config = dict(
    head_dim=32,
    activation='gelu',
    norm='layernorm',
    norm_eps=1e-06,
    init='trunc',
    init_std_qkv=0.0586,
    init_std_down=0.00488,
    optimizer='muon_variant',
    decay_fraction=0.916,
)
MLP neurons of a small language model. Each row is named by its layer, matrix (up: input weights; down: output weights) and neuron, and shows model dimensions 0-95. Each number is 500 + 25 x the weight over its row's rms, rounded and kept within 0 to 999. Numbers have three digits each.
After each neuron's rows, "fires after" lists the tokens most often just before its 100 highest values on Wikipedia text that the model never trained on. A number after a token or word is its count.

L6.up209:515459500485496534503477481510465509471507498501483471483521478520490494507500515492456479472489476499451522499510485489493508511499473507508489486536535494550530482520460517509468524489477464525501522473509469520522509550499533519452487492460532485513459531525491498519508477474508459503
L6.down209:500483561491530539509498526516498496534442529537513501514514438478523494512486498480532489506485509491487508496530519529495502508493514511532523436508496525503468525512525504496529486492493502516516502469520484507529512501487494450520514539480502537460483507484505436505547513470497489466
fires after: "\n" 21, "|" 18, " |" 15, ":" 12, "°" 8

L9.up323:501491438542466536492514534535516516477479513496491455479481475463484514538533497492512482528483509493517504524525527493493501505531516529487495521448502482528497533513483555513492509529466464484479515496492560496453503555523528495522491496490500490458502533505529482444513516517502517497
L9.down323:524491508520462466541507504473511486523499472469516490493474541495503491520478480514511520495510518561488504535511504494529513493517500441539538449476517498464488469478538510486492537490549459507455491497525500477509488450470530470476496493471523483473503450489524504514527467487497482552
fires after: "7" 18, "3" 18, "8" 13, "5" 9, "6" 7, "4" 6

L7.up65:472486459525471491463532506482497481491490521489501497486508548480455539488520518518524505437573525483502510510502509526513476504526504543485481534465479475460508498495522537497479543470482544476473489516478517531509463520495452450521498518447523465546531503473469507505488511518493497557
L7.down65:479499519498513508520453543497459501525523486477517538491485498460505522484492497479465497539490495535531498488532490497438484513502469473442506533464496469531509524491495529497485506559517499480520529522476484499487491533475538550486489481490525452526449504524464495512543466467510537501
fires after: "1" 65, " " 12, " to" 8, " a" 7

L9.up7:507506515520445458499507501474495537482507556508496485476519470513499516509495494493508467502493515514508446495542495527498550522538524467524471522556460552534509483499546525484513454509523487503460455474489505503491539500548481510503480484526526508502497509542491497503506515517473460500
L9.down7:531520496429499519520476545508494492508469455518511500483499491469488449495528534533502521521523483522482527486481503464445475506524470473524511490479467488465464496493529496515505476461467493502505564493513520524508478478516519506487487478528533485510527508492483476495521489506494527433
fires after: " " 44, "–" 15, "s" 10, " (" 5

L8.up590:455494475480501509491495507499495449491466530496492474499498525479479524507504512470517476504508539482496502550476489532477525537515455496501505495490482534491527503529480502473517511467544556505491442499446479533521479509481475504519500518463494482553484494542497539494506445539538501529
L8.down590:505513546490525482533508466506496525491527478510486537527537483475537473441478487456477538528491512449474472508469505470506561516494522466531480491518506441491506467471500471527492510484548479507510533493527464454476515506455524524492512541525514508486480492452491504520507544472464511514
fires after: " " 69, "1" 11

L8.up686:444480469450537510488451517476502521435514519499486508535511518465469502488498478550492506508524526491468546464498498526478527491512505507465483490489511532510494536503464517509451526494486471498533473517499482490507455452509512480519522485465474537487518508481487477462496446512489484517
L8.down686:505439522506485455523503562518462512489460516472530543467508461501474491473466504516499528536532471519473493456526526507482513518522536490563501486473516487524540517477497472467506496522503522510451535504549537489534478499499478477498525489505535494501512532495497484485502459490512516463
fires after: "1" 100

L12.up76:486452477527474501503502499509445486510504492470463499543453468500546473510501500476483478486510539465489505514499518467467504491507514500464481495533485509525559531490516470472478508525468460487474525496486530502509516518508568465513488463513477502500512489488484511516509502502539504498
L12.down76:526525487534500492504511506483490496477532493520512486509474527497505475478480513477507471482512497506516503507490504490495483535548517541525511507488494482493450492541443484495486462508520511521469524485495501459494512473562472485479481436480477487506516455515497524479484524505463512475
fires after: "3" 14, "4" 13, "2" 13, "8" 11, "1" 10, "0" 10

L8.up415:470482500523486478515496461472557473504491507456508521487486518524500513552538511447487493510512470500524520498481512477515519556517495518486493527483490517480474506533494489503536543506500505480505473548491506492505517538513535497467500497538554501606485492467486516535472482481459492463
L8.down415:483492496523496486501518502479507476458486516519532524466550531496536487494469486486441445466473484471516506501542505479517488473498521497496497505489503492490498556477533506534508507463520465500478504469512494487532491522517493494528501468505525505464511536540477510519464514510511485497
fires after: " " 98

L12.up478:529483488474489472475476513483446467477463519493437475553505531497508493504508506498499551472558492529495517483513489511541490470483511481507460521503546533498520531493479510515519534506486428532493446514534474481468514458497459460505504516538493499458501532501506505496522509525465498534
L12.down478:508480538506493476541474546480481500489473516459451485531509529510495477541532516491526507497526475500533479499523515502535499480449560492552528527499512498518531542481499482525515547508476486507489472512530510514520436444504467490508499493499520497506480543490497488527483496509454449501
fires after: "2" 58, " January" 5, "6" 4, "5" 4, "1" 4

L10.up330:503502493484504475492501547506472495489448511526471479481507531513504510512493499528494465432483538499476481485474484509429507504493488504506462478518525486488511524498506549510479550498482484502478471515485505441522525539523524470498516547486471485513509572517464518491487488519510547522
L10.down330:521482524500494526512535522512501492519557475524469486492560497477527488461503497505532503589489470503522487432484518460515487474507471489496498472535459510494473498486466528497491511461447506512541514528475480505469503485479539540464483469517482508475511491513516497513473450508474468511
fires after: " and" 15, " He" 13, " he" 11, " as" 9, " who" 7, " She" 5

L6.up366:488494498527502455524482502510492467470486489458490519464507530493501493508549527491539511492498526520487537534483466510471460495542543517485499526485510479512499501517499469457496500506550514520518494504480494517450509521503514511526470473524492543467544461490466530563493483503501515508
L6.down366:513522478487520493543499510514522494543515516540462541482483417488513450503475454534473508492489536519463487471517501509512504509539491503494504520460521527454498499510485500513493532521496513502512509489527515495517458518533499474478525481515538517528488502440499471440491515441451496528
fires after: "s" 26, " Se" 15, " D" 9, "Se" 4, " God" 4

L8.up312:509565460549490483498493487498511485484427471468486481447495521519479496493465461513500525544504525517495508497522516457507449466496484530506486517512468513553516498512462505518523502518525469545510515509478519461510509518521490509490491520513520461515478466503528510544481493474510472474
L8.down312:558495491463519501491479501485542496494498512488509495497507488539510506439495533494490480474538496463552502495535464512525524495527536469542491501489504535504497538510533479490510472503482513453505481431532520516515517513493506476513482494523503525482494514458516496454496515531494456473
fires after: "'" 22, " He" 8, "th" 8, " Edward" 6, " She" 6, "9" 4

L4.up609:538507500522476512530489492548485526486497479501491500503470534471505462445542534511537537460487484548494447492514487471482464538488518494507506439481522495536537537505514451524513525500519443504499499547504505519495472530538510490485492512499512462489516511495513517491515520502528478521
L4.down609:474502532540488477491489492430512502507502515507456525515500474485531478518515520535509524521472511495482534473534453502539464535494490542501535462442537459480522489537487536446479487487476499523475491469517493493500543533507489493491487470457494514490511465516515503451529493482526484482
fires after: "1" 15, "2" 13, "8" 13, "0" 10, "5" 9, "3" 9

L8.up193:492517448464498527482528477505522490500461465482536516482463526520486490495466524494461491467485485493549462530483516487474554557517518514500490464529488487495474535487491495495533512525505521508504456503507477498533521495510479489497480450483480507526468498513505504534542522493536472499
L8.down193:485475520532506518508500549514483501509486522564509490521524480504467555472510476515444468512517538534543482437479489476505485513487503517474508498495526537460529500469515543509494485505468480497485536525505495499512486485486481548476476482544474482476475529496460460478511495498486486535
fires after: " |" 21, " " 16, " (" 12, "|" 9, ":" 8, "\n" 7

L9.up672:501470524479466488512491482488501474478498501536514431492558505474490489511465489503524498463498525545488521528492498529499494514540525508513492496531528502523517477514497501481488482516494540468500524508488539468523502523533506490498504523511516485484557488482474487498474431509447480485
L9.down672:448495488488528452501486521516498518478543530507482508449502521485517498513483504521476527472496504485500506498498528549500456492458497496500497538523491543426506549506491486514508510546503514523486490510499492467557509516513508493450531510460516511521471481490511534449486482505492489473
fires after: "9" 37, "0" 26, "2" 7, "4" 6, "3" 6

L8.up536:495510496527492516527510525474521519466496499512492513493509514540525505507488500518524502488479444483498511521497460513491495483478454511536505449540457523533511503479454408533470497508475489467570524498475491501504493503531511482456477548498502469514502456511499512476531494493497493521
L8.down536:503494484504485521446512505488467509437497491530504488490488469519467497453477493492506491499507543524468515483512483491518453480526510543539516483497502481541529505503510505531456497535496548539447437511521475497510529495449486504487522547489497526514504557509496504471500454516497497504
fires after: "2" 40, "1" 25, "9" 7, "|" 6, " " 5, " December" 4

L8.up596:494486482475544575529509520509518493462488499516516514455522466491501497477485530461472471449498497486484453557510472561465494494492452531476483506510514533485525525505491498523537468545531561518487451518525489469521525509520473478515507474487474526486492476518507538529521507500538484507
L8.down596:505476487533537545501503492452508524510489495460505487521502478535492489488482440503490506479508460467502475511489515480524511546502556481476489480502479469477467542493502522500513513515509494525508525488503463491511480475547520502457458555518469461476489513489531505485443504472484498473
fires after: " " 47, " |" 9, "|" 4, " re" 4

L4.up256:557457504492488472520473470502506508498540467481474519531512491513506509467474514479494516511458470495461502522512518455478551447483496481465531487511493496519560523511479483494500519486489508537524536523500511534467515474491514489514487523497488479506512517485535491487486509504490545522
L4.down256:558491463532518533464492491505500523496502513462485503467507496507483526489493533502475505531535502486489534488495479477513497513491514491511477490497473514486478523494518490518461527475560447500522485486480528503514506457523499528455475480499548485465528538465532508496520550485474487476
fires after: "0" 28, "1" 16, " United" 11, "8" 6, "9" 5, "2" 5

L9.up140:504524503496525502506514500496510493440481556484456508509553502510482485566541518547454511483532528504477502517492502505569505519516469472514510460501524518501501509542534468485492561519539496471496504479480541465483518463544504469466462478522467489535553513449482509506481495488497473547
L9.down140:455536490479511506533463475508547521492514504500507477501534522484521534479472470489467477482492474501457495486489467547508500482483461479496504540513519494519483481475446503523511480468497545488495486464525449509455523481529514440470494487493487426498532497537538519484486514527502520531
fires after: "–" 46, " " 29, "-" 8, " re" 4

L8.up690:523504488509517508450477487515493486489476481490525478497505523504453512506483495528477496473495462506472542527477481520483499504496513511530488500507522530531500510509442484524501481507471479450497562454515507528507526537520483477496484510477518482555480485479522518478542503479486446541
L8.down690:501469463540491509502556516483529502462512523554497475506512490474505489514514492505458518533533508535503507463486457516540489496521476493528491512522522504479482472501550509466501502523481471498501497497508496482488465491461486517451506513493487491528457507480492491487507533483482492517
fires after: "," 57, "|" 5

L6.up195:487521513527479502498482499491502498525489439546474485551486495496538564455477516513496517526498481495485446533489514511473489460475480486533520532498476496545524551499494526497490564517507524503489507526489505500476494520506490454555508500483460492509478445471500515498531505464482470495
L6.down195:506507523459488532498487499497500516515527431503517536465509501530517514521532475473536480509501526509516440499503476501498516489457523459521508495487502486497497482498534528500506479452543502486510462478458499507453527552512510505504490469494518539530463548493507464556489514459530482511
fires after: "2" 39, "1" 29, "0" 7, "7" 5, "5" 5

L10.up762:508539474464507502505480469527484513471510488527510497537515471486481474517478490538541493508502507538500498488518521484498455492539510506496435517519503485554557484536473517545493546509529481486500490496473531494544522534518480512518494546486473489502510530510499488490463525477537476462
L10.down762:488528512531517489459478517486497506459515492470475485492502492502473522482489542521487512487493549509512531461457466500500531502489495478502516531500511485450479485526495513502528504528512523497493513441518496505476509484481475472511472465515507505464476502470502529492506512474515492540
fires after: "'" 46, "hi" 6, "9" 5, "4" 5

L6.up116:530510491501517530516486533507471483536500514510490498461485478521506570477494533496515500552448470501515503497523461495520482541504510525495478490533497478467541533515447490532483520488495496552443500480529509514531505497495513520470504502490524528500478535488447495478492515475475484492
L6.down116:498492495470485509491531499524491532456539478458525522542505545487454482493507511481481536467486497512525543517513501514483478495494504494495528552482526489484503503507549503508466531511488510463519508501457515488466499523475508504511501458505506480491475505504549508492490503514532460463
fires after: "." 26, "-" 21, "," 8, " and" 5, " (" 4, ")." 4

L8.up332:499504460485539514474500511455530473489480547542501487494507498515539480510484526499531475523538509481439487519482457529546547472503512499488531501523505522459489481518522504518508524496451517482503479512479528480515488474462506507444493516487499526508537507528470465471523450533465469550
L8.down332:540486442511552464503504490485503530455470461501465463484519522549459536510500515522464478474550519504477505468487512513503508518518495477476468497519536551487534503517491527501466516499526505472478516521483485504511463489514487495493523496518540480529477548460522472528525462512498479471
fires after: "1" 76, "," 10, "2" 9

L7.up491:470491506518459453484498460489438505517460479478485520547504499502500476525428530511537546495485517475492541527473487498513498507545477495521512472516485489481514477529495479534479560504473500477470468477505527497528486541505491481481476505477504502507523531483492501497489495543501492494
L7.down491:478480470483476456528456479520517478492513461533509524476494521481508517458527469482500480484510544511499461493533459525493497520481479519491459494490475502506537473516491505466550521530495528508474501507528507495537504526531511488481541499487511523508474484491483525487481503528518520455
fires after: "0" 26, "2" 13, "3" 10, "4" 9, "5" 8, "8" 8

L7.up562:465478482507470479511455492491515507461478517472520542459465533513497481544489473528498485491520501445490490513461512512462512497517513454494521488531462500511485505488464532488517528466508529517502505551489499483539496445526500477483538538474526503519465491497460522515499471525477508485
L7.down562:492484472441482506456508512506514508520498523484493573495477495489527483509484515496500477514509480510463495533501527473513485484521498499468478484522504469544539509485496535502530506477481495474477499499546503496559462488491504480539495524480463483464446503528540467498514463540494469491
fires after: "2" 94, "1" 5

L7.up574:498428468544488509472485521503499470540551535503522511485535518522512493517524489512533463501486510467474535518475477532484561497497512512511478507527521544506514477514496500489512486499469484508512483550495499520484474449494519509464533499447506514484533503503505490511490499530475481532
L7.down574:506491509501493539554501521516473481486519476497456512487546522532506523498472507497501523484508521499537490451507521496510520500512521462525450456478501476492559461502469541474477445459555489476548568457465500488526463504500525496498502509510570502507454517476468484530492526496498497476
fires after: "1" 75, " " 13, " |" 5

L12.up307:517532515463544517473490476532486485473493521483503474472529539502480497479543563505492464480511502526497520526507492522488477504519569548468495504499513452496530490529489503468520507483485481488484504465485533525492480501454515508482503501519491519448550478472496488473506499516478532482
L12.down307:494494529499551540431533511524481504509516522491484557500523530490482540493489499443512441487494513481489499525543507547496544508514427512484526501520478506504490520504506513510523503512493437440526496503509500540499466486480541500503500446479533477452458503491509541483455511486474474486
fires after: " |" 47, " " 16, "6" 4

L10.up19:503530531461491461479501500481452479492467501505505512498506452535498567448493543482510487496496459477534508516504520495495453523501508521457447501515494492551544534519509515540500541481442504529451517504491512513514496466516487521513483518513532487502469482504502488476465520529462488517
L10.down19:536480563527482491467477518519540481496509542525520513484474498504456470490512551541512529527498534442508480531559521470500484483508498483487512523474516506492490512527500461499510536476491447529501526529483501530475504513474470460512522509486440512521479455500554499511501516482468481522
fires after: "2" 84, "1" 7, " " 4

L10.up141:468468466490505521492509454481518489503462502480454475517475483512456515517520491531462488481512501515454490481464522535473499485484557529529537498522487504493559497535527558529518520496489516511468531516479471537509476518476461483457519532518458501496478505500449498522492509507485510521
L10.down141:518491480515527544495481497503496486527489531470460563516517511473512532498474517487520480526515458424489526476521509500502482542535454491464493481507466503493524481474489515514533515531486483517517505486493529470475514511528530516544500476471515513493494515481478497501494507429545520530
fires after: " " 54, "\n" 19, "N" 12, " by" 4

L12.up263:470456511503523478508498550537523529461455518527516432479465428470497490507532525483505516499487532520494534513538501475523530503494503482474523481520480511493456507464495503500530501549474467489498522507529537526507488497467499461537485488472527524509486499513536469491500478477502520536
L12.down263:504416498542465518482525431462492514544527545533509484525479516521516475498453532509480498491489506460491470525489511475463473460492462546482508490517505522514493469554492502466492491501476510506501519534505474481485523568493477486482487486482484516543525465496508502531541544526516484480
fires after: "0" 37, "," 18, "9" 7, "5" 7, "1" 7, "2" 7

L11.up126:500506517569513484536515528499484496534503485515480458475502458503485489504532502484489530468452520535466493512499543509481487471492484509492506485497528501521495502505515506501530512548519520497506538491464553546500514513493501443493491477472471520496463534460485453506476483533494546537
L11.down126:513486504550469503496530498537519467482533520457519502492499521532514488508487484543503463548507526495513537514490477544510491519470493493525501489487480478502441485556523524495490491535480488479521524539495471490502512478499464482503466477456506493511545483513518543528533550503499485518
fires after: "0" 29, ":" 8, "7" 7, "5" 5, "." 5, "8" 4

L8.up142:495517531506498528506476511435463480509464519519520515540498513501500532492489528480477461503530535497485540477515457468460517489510487442480476511519511555471508508502496503513473476503533509510480506494498481511481472483466477490520480489510478495560483493497496502531500501497438499462
L8.down142:492487481524487480492530437493487501494512505535514529483497449491526492524489515505501463558453466496514484484506496528529523544507470514528530487500509512532498519537469499514492468499475480516536482497441538490545501467488501488525486507554511510490520520514510481520497487546523492500
fires after: "==" 42, " ==" 15, "===" 7, "\n" 7

L8.up727:497492504462483473513506503468480515460462497497502500509511508480496534540483497539493512467519475478546481503527483493520459533528524542527489520507512436564516512498479471506507537502470494527524462519493480528516498487521517489463497557509520496495477476519518504484490472472428481536
L8.down727:497526508487490487508508489465544523455555493486493529508467499487512484505519535458497499482485491484504527499515496492500517500554482511474505520520452515466505480449535502491469491489511498507502555493463533516475474511490478494520508519486494527529459457559516501531539476504471509484
fires after: "2" 91, "4" 6

L8.up274:475512494492541523523474497500548507477473493516502500518473491504508504514475511495497468499496482524512515517500524513510471505517541533504482497543452511515505482524547524490470512545530509518469516546484526501467472485525475499506469523500510531497508470539485513493486406511483519502
L8.down274:529522458515504486478482493511529514484510509480463501521503491535519472497498526529534529466504481460511519504539549462497501525500472532490467519486486497451474520466480525545499508501496479498506511453480479509514520513539515479498548495470527506493448543487503470475487533503513462442
fires after: "," 22, "2" 20, " " 15, "th" 10, "." 4

L7.up146:493486480460515484503510468472502535544508462500485469525510519499479515545524522465479508521537475509464570494501518456515483534502495503500516471520528505511526499475489515541496518501493509438546487453482512501495488479471518487476473500480510494550460495460519527488537454512528507473
L7.down146:499515499480491550527504522469467506503506485490529515531491504476494527462477520466486506589520517534486494490498487482509453502464481501519545559477515504480504471504515481519509531505527503496505483462503489475546458487472517497500510553509511495509502502477484481496524491493521476504
fires after: " " 40, "1" 19, "," 5, "9" 5, "." 4, " Apps" 4

L7.up551:486491522537523543499457518555474486533521519499531482517501501493475524502506527508498494519515502485454472519504503494481500451480486506501519509501494473549481526472498518547470492508498510543499527508466561467428530549449518493480468512483504472512471481514495487537493443493514530512
L7.down551:516464532508485533486461534482493491500490479538463499494499519484480494467499474458521546496469503549498541511495543493498468510506560477479526497529498497508512489526518520500477499466493489518506489450479505449502510488533537484465441488547520511502472497483517516540493521506527481479
fires after: "1" 23, "3" 16, "0" 10, "2" 9, "7" 9, "4" 9

L8.up560:509494483508521507439500515479511479532466491537454510491504484493514474483544503495491527497541488521508515480477507485482533484500494496505517513470460458504508531501471490504517508508488540495490501515514513525487465474510519493517496479470541515500479529486550455470494474500499497537
L8.down560:528475484526457480509525473508528516463512469508503464528512496478486502525480512466545503460472478481507518558549505539521494525479520513500529524516480502530469494494516514515524474518501524477466509491533478469516486513461451531521459475498497477457505513478518491524520500522481480509
fires after: "1" 17, "3" 14, "5" 7, ":" 7, "ca" 6

L9.up460:528457528491505476514503496526505503460556536477509497516512501553473503471523528477492512534507495499487513479477507527483555541484521508482528517506477451521499457510467511500504499475485452513480508537483481518476491541505523490479514529485463502526517507500471468513494519522491540518
L9.down460:487492489531478504505484477468507496476517522499505443527488505496484497478458475492493411476496488469510499525546522526482565526516512467518511516460510529466537514510492504504490511476505506489482455459503518492513500532499512491506466482513504516476489469498505529494475533501485460515
fires after: " P" 31, " N" 19, "N" 7, " " 5, "-" 4, " C" 4

L9.up698:501514531513497496486530527514459496470496508485532498473496533524486505473491459468483494494498493474476518471519484477506539543507490491498437494541493537494507487519476479504504529445530463505508492444502574511545488507514459497527487496469563495523531516507540491482473534502460525515
L9.down698:470522520475459446482482499490506492477454456547516465455512534488495498485503515497517505516518478464514537492544496522466502474499499466536521519497519519475489496499506468481487557445518535543537498456522460530471508510468503481489514541536507537495497500483472454488533471508498495458
fires after: " " 40, " was" 9, " (" 5, "^{" 5, "ed" 4

L4.up452:526528524509477513522494548492514508474522510498540455509483487513495485466505529530516503494521493511518478502520495453490476531464506501476513498520490472521490521493505519501520453464415515540503519562511533468502463464491513488522458472472487512494492500498514509493529515478456470506
L4.down452:454488511550467483518496470449493521504495496473485512541484512446518501521456488516456516465466541529473501493481511502504502486521490546514526529476489496496521509491534524495472485481535519508505459468529494526502486533514454489482507488499503493464514509513517504496491500492529450513
fires after: "2" 15, "0" 14, "3" 12, "5" 10, "4" 9, "6" 9

L8.up358:480470489528482511521489529470512488508490487510495493505495494472489511524548491454555489484450533535487556491499496514483540516484484494475498515525504536497495479520544499450523511494472487446515469506488467515469526466484444470524508519496460507501534485503506521531478456563565471538
L8.down358:507505482459516487528496472491487490506536496487497520478489552502496528511501483511502534477463463450476484508537481536501521537513554460514446485537489467512447497491504496499497498515524497513436480512508496484515494522484474470506497526477553497517487502513491513495489516523467505513
fires after: " " 75, "1" 9, " (" 4

L11.up555:478512511467479499463473523496447460461498480500537451519455505532478490517498477457499458484514449493498500468513486496478541489541460491509476475524452484512525513527464472493502516484516508513494491520512475508456481487485480500516531515543501494491520490558515529480447491526528468510
L11.down555:551556510494482517577494484505497538462524520503499491476530514495578506477509517507515482507544536460510456504526510477519478484493505540459503517482507489540508492511458503498514492526510492527520560512470494478525487501502490525498506488478483533518480464485475518530491519484483549490
fires after: "2" 40, "0" 11, "–" 8, " |" 6, " " 5

L7.up271:515501531530499546543518509500498453508484532495509500459510545520492494466452463533459513501490517468496494496490477469478519512489471521478450511482451493485470528534477519524507517482507501471474449512505505506471503473539549523507479473492521483549481512529519500531467498520482499515
L7.down271:518466441511469454480504510441528554475502513496525506485481541443521470520496458501518529454482488527533473572486492459524529485507477508509521503502499521519524486539497502506490495485458476533522461527544495476456497492490496479475516474520481536517509526535511468473495495491519554499
fires after: " " 43, " N" 4, " D" 4, " (" 4

L9.up102:476511492531469473440495436498509468494466476498516459502488510492498518460555460518525474517526539443503473467498468488497481564500483528516461479516547458513468480490499477502489507455484482518509457524518496501534522525475490498464452475506536515544542558471522484495506498518490516483
L9.down102:507518523502498491523516511498543553520512482509488497526484510499481455488477489493494494463502487512460510485522515525421486466491477481481513542448473529526488457510556510538482545487507523484464536496515498553465447490494528498449530552503503501541495479547492525513508460515501506491
fires after: " |" 39, " " 18, "|" 8, " was" 7, "\n" 4, "*" 4

L4.up26:495461516547490454503516531447535462482466502475508517514479526485511515507521468515502469540435495518526484500510525517496508521512490531482502483531487467480508515514503515472514506524497462488516508518520524498517538473483504465493525470462527516555498464483548509573465497503453513519
L4.down26:495488484501508517452492484483491478511563535517514533541513495488491518520513507484542509459524497499479523491535506468493503520527545558511467465492492469479515528500545520522507484479512463504513555479508506513517473488469490474530507495496449517520450524460501489495495476498517448490
fires after: " " 91

L8.up128:473501504496532541530479523525494471511509532447496518515508510501492540475474487498525454505524473515509511508508462492463517527511505480440514511551482540491519509506494520503489528486491476567474506481500503478530461488510496457503509512471499503536513528498505474505538447500518505505
L8.down128:490491472476500492483554527515509477479527534505540513481516469485506557442581497520498507509444516532500535458480495516483476517466511489539497483532498492502514469493519539509491504485497486499512508516478498496488501531483502553472477495520489486468484455472470519500503503487458515512
fires after: " (" 44, " He" 9, " he" 5

L4.up207:485477527488509525512485477472483498496519497558537482544515533480527521483464506511558488497483529460443504511517486549478514494503503510489507500545458534523511538501501551492470500521472500490502502495503470518547510457479511502487532497463508515474506544471460491483484491486487535508
L4.down207:495519503464513487466487501496507511512503529501501521521514543528485503463461474511505493497490551481481494466530511533513510487482485469495505525550476499473513512463495501539498512464482478535506467523506479533557452490509493452518525534496516516487466495469475503501491461501480495488
fires after: "1" 98

L4.up488:489469487526491468534497491517523476483484522468532450477518482514531494520484491507489474499479528471468554520468513528502510557503454534461494513576480504489554521539462504462469517490485461479474485509506516504516517492451519483483490513495487503529515473474488533512531461552462497563
L4.down488:525474486495489513502479478507507497513505504495510498508518492536490505456502455494505476480489469458528536512524576516507513479497509475528486518502501507487510494551495506512459468499505496521498507452470487517546469481500515502480520495533572526517442532491486509450466487446533515464
fires after: " " 69, "2" 19

L10.up549:479508516511488533488421488508529454534549461529508526518471468542465518524510503547499478516489544522516461536503510523518486463518466528443486495500521483496489494501488510509466522499484485472469493478490497522499505517487554482469474481459469482452505477487502455509508487493494489492
L10.down549:556507497540500489520505529494490462482485468502489531448478509450458478514512463513514515490508477524511505458494541504476535497530520479478501513476486447522458504504499508498524518487530469465520502472490478494488500525504520486489502490477467528490497523520541547523487502475478523522
fires after: "0" 21, "9" 17, "8" 17, "1" 11, "5" 9, "4" 9

L8.up143:474523478510503498498520473470510476479496495495456480520519470478493512528490477495498489529547527525523510493546529507483442550495504509505497467539510488532453480509492523540515552502518475494473533531445494478527501477484497492491486498465538476526441443508513507466494461501478493488
L8.down143:513477513516511517462514510509538518507516496499537497452488451487518474477506490503503510473512507501500481470492510539500499489539534501532456521452500480495511494538497509516501474463510504503537519440507512555532472520500533518472517524529492488491479509505512494511504507507528477496
fires after: "." 26, "," 20, "man" 4

L6.up23:496440476513477509473476519554502503512462477477528525520516549467495442489485500539481498520485492502481490535499517531496504541493500502506475505532455524480527508511510526491525518516533496541465498538494519503457491485500529499472512544465509512532545501495525503506539465523492487523
L6.down23:546498533511500499506512513519552488496528487512488496521454470530525547489475516458555511511541517518529540496487470520490530518486473481440529475495498476498472485485481467484499529498535458547470525496467480461503507490496507497538515488456533500506423505510510478483471517464489524525
fires after: "2" 22, "3" 19, "1" 15, "4" 11, " " 8

L12.up187:480515513468534488497483500495549487509480518494549522504517472552501489534526554522472487505473482513445524528483483495511509466502514485513504467485476465520494533516505489478482465497501489497452529494448544511516489524522515480495475490438482486486528473525458435510485479496500526527
L12.down187:498510506531479502485458542504520475505486453479478524512426509505511489502468492514529473474517498501546479497527540480481485511489524530540489495489540470531497493520512507445528485540472463500440497483468490474517489463466499517467487489497479489475509498456537551514488504473494491483
fires after: " " 35, "," 15, "3" 9, "." 7, "2" 5

L8.up455:444475540513500483519533481509524459484501480504461518486520527517507419519489542515508484505543528509484493533498504560492476507479496492524512462517486489499506512497473461480462529483494508469494508482527465462453510492470492519516464496510525515479529501511441536499491485497499470508
L8.down455:487505477517515513514463504462502522494529523525491465465499514500508527483418539470463441454505530528511507502470494501531492525525468461512504534515506508469515466487526512541503517556486470488476483516548496479493492515503500466512503465495515459502516515488479474479492475483517496481
fires after: "0" 49, "9" 18, "-" 5, "–" 4

L7.up440:486481553510491501478434517542513486524497486547463486578541497468483486498508516539524536503528512476470471493523531435497499489507501463466456479531537473529508548488490500468463525473504503501506510546499466515448500518482535490503493500488495501487445459499530527501521481475488519529
L7.down440:486537487503512468508493489475522508505498532500462492491528474509544542490490514459488509491540426543504529485522500512507488493531513488513542491478507515460509532494494484496487481503508471499522451471495517499467515546470544486498527517503487511504565460502464510487448514517498522479
fires after: "2" 18, "1" 17, "==" 10, "3" 9, "7" 5

L9.up523:471503490527507505504514487503499490467492557489489503506488525484477462500525502460479521484511497520486472541537455495467546505515516473523496466524495513543495494507510464527499494486486470454522486509500518524536506524523533469481483483507511460566528526508493476478496538475476499524
L9.down523:499475573484519481487535499486515476535486522468499467505509444495489541497501516526520520461512502484491513505553494499523514460504523484464492524515546514502532462435504503514481508483521511484517516541533509540472508513495517515514530474497496510501506467513486506518454455419499517508
fires after: " " 52, " (" 6, "-" 4, "," 4

L8.up349:458532416456495513537487527491500486444479534452496502475486472511559529523504499516470497505516466520464482499499486463502548509490442529522508519530442517495459507478504465499507546483485482523529499543497490487545515474503477469537469522513495502498524507480516520536518457522481483487
L8.down349:495485514473465507464483498542493501521505464504520499503518503511469515545524537528541498489467492519514505502476479493517519500453472470525524508479514454477497488484495556518525514505503495509528512395520511501489494567473475504446509523543515478487526479536511479508474557483500469497
fires after: " " 42, "," 33, " the" 10, " (" 5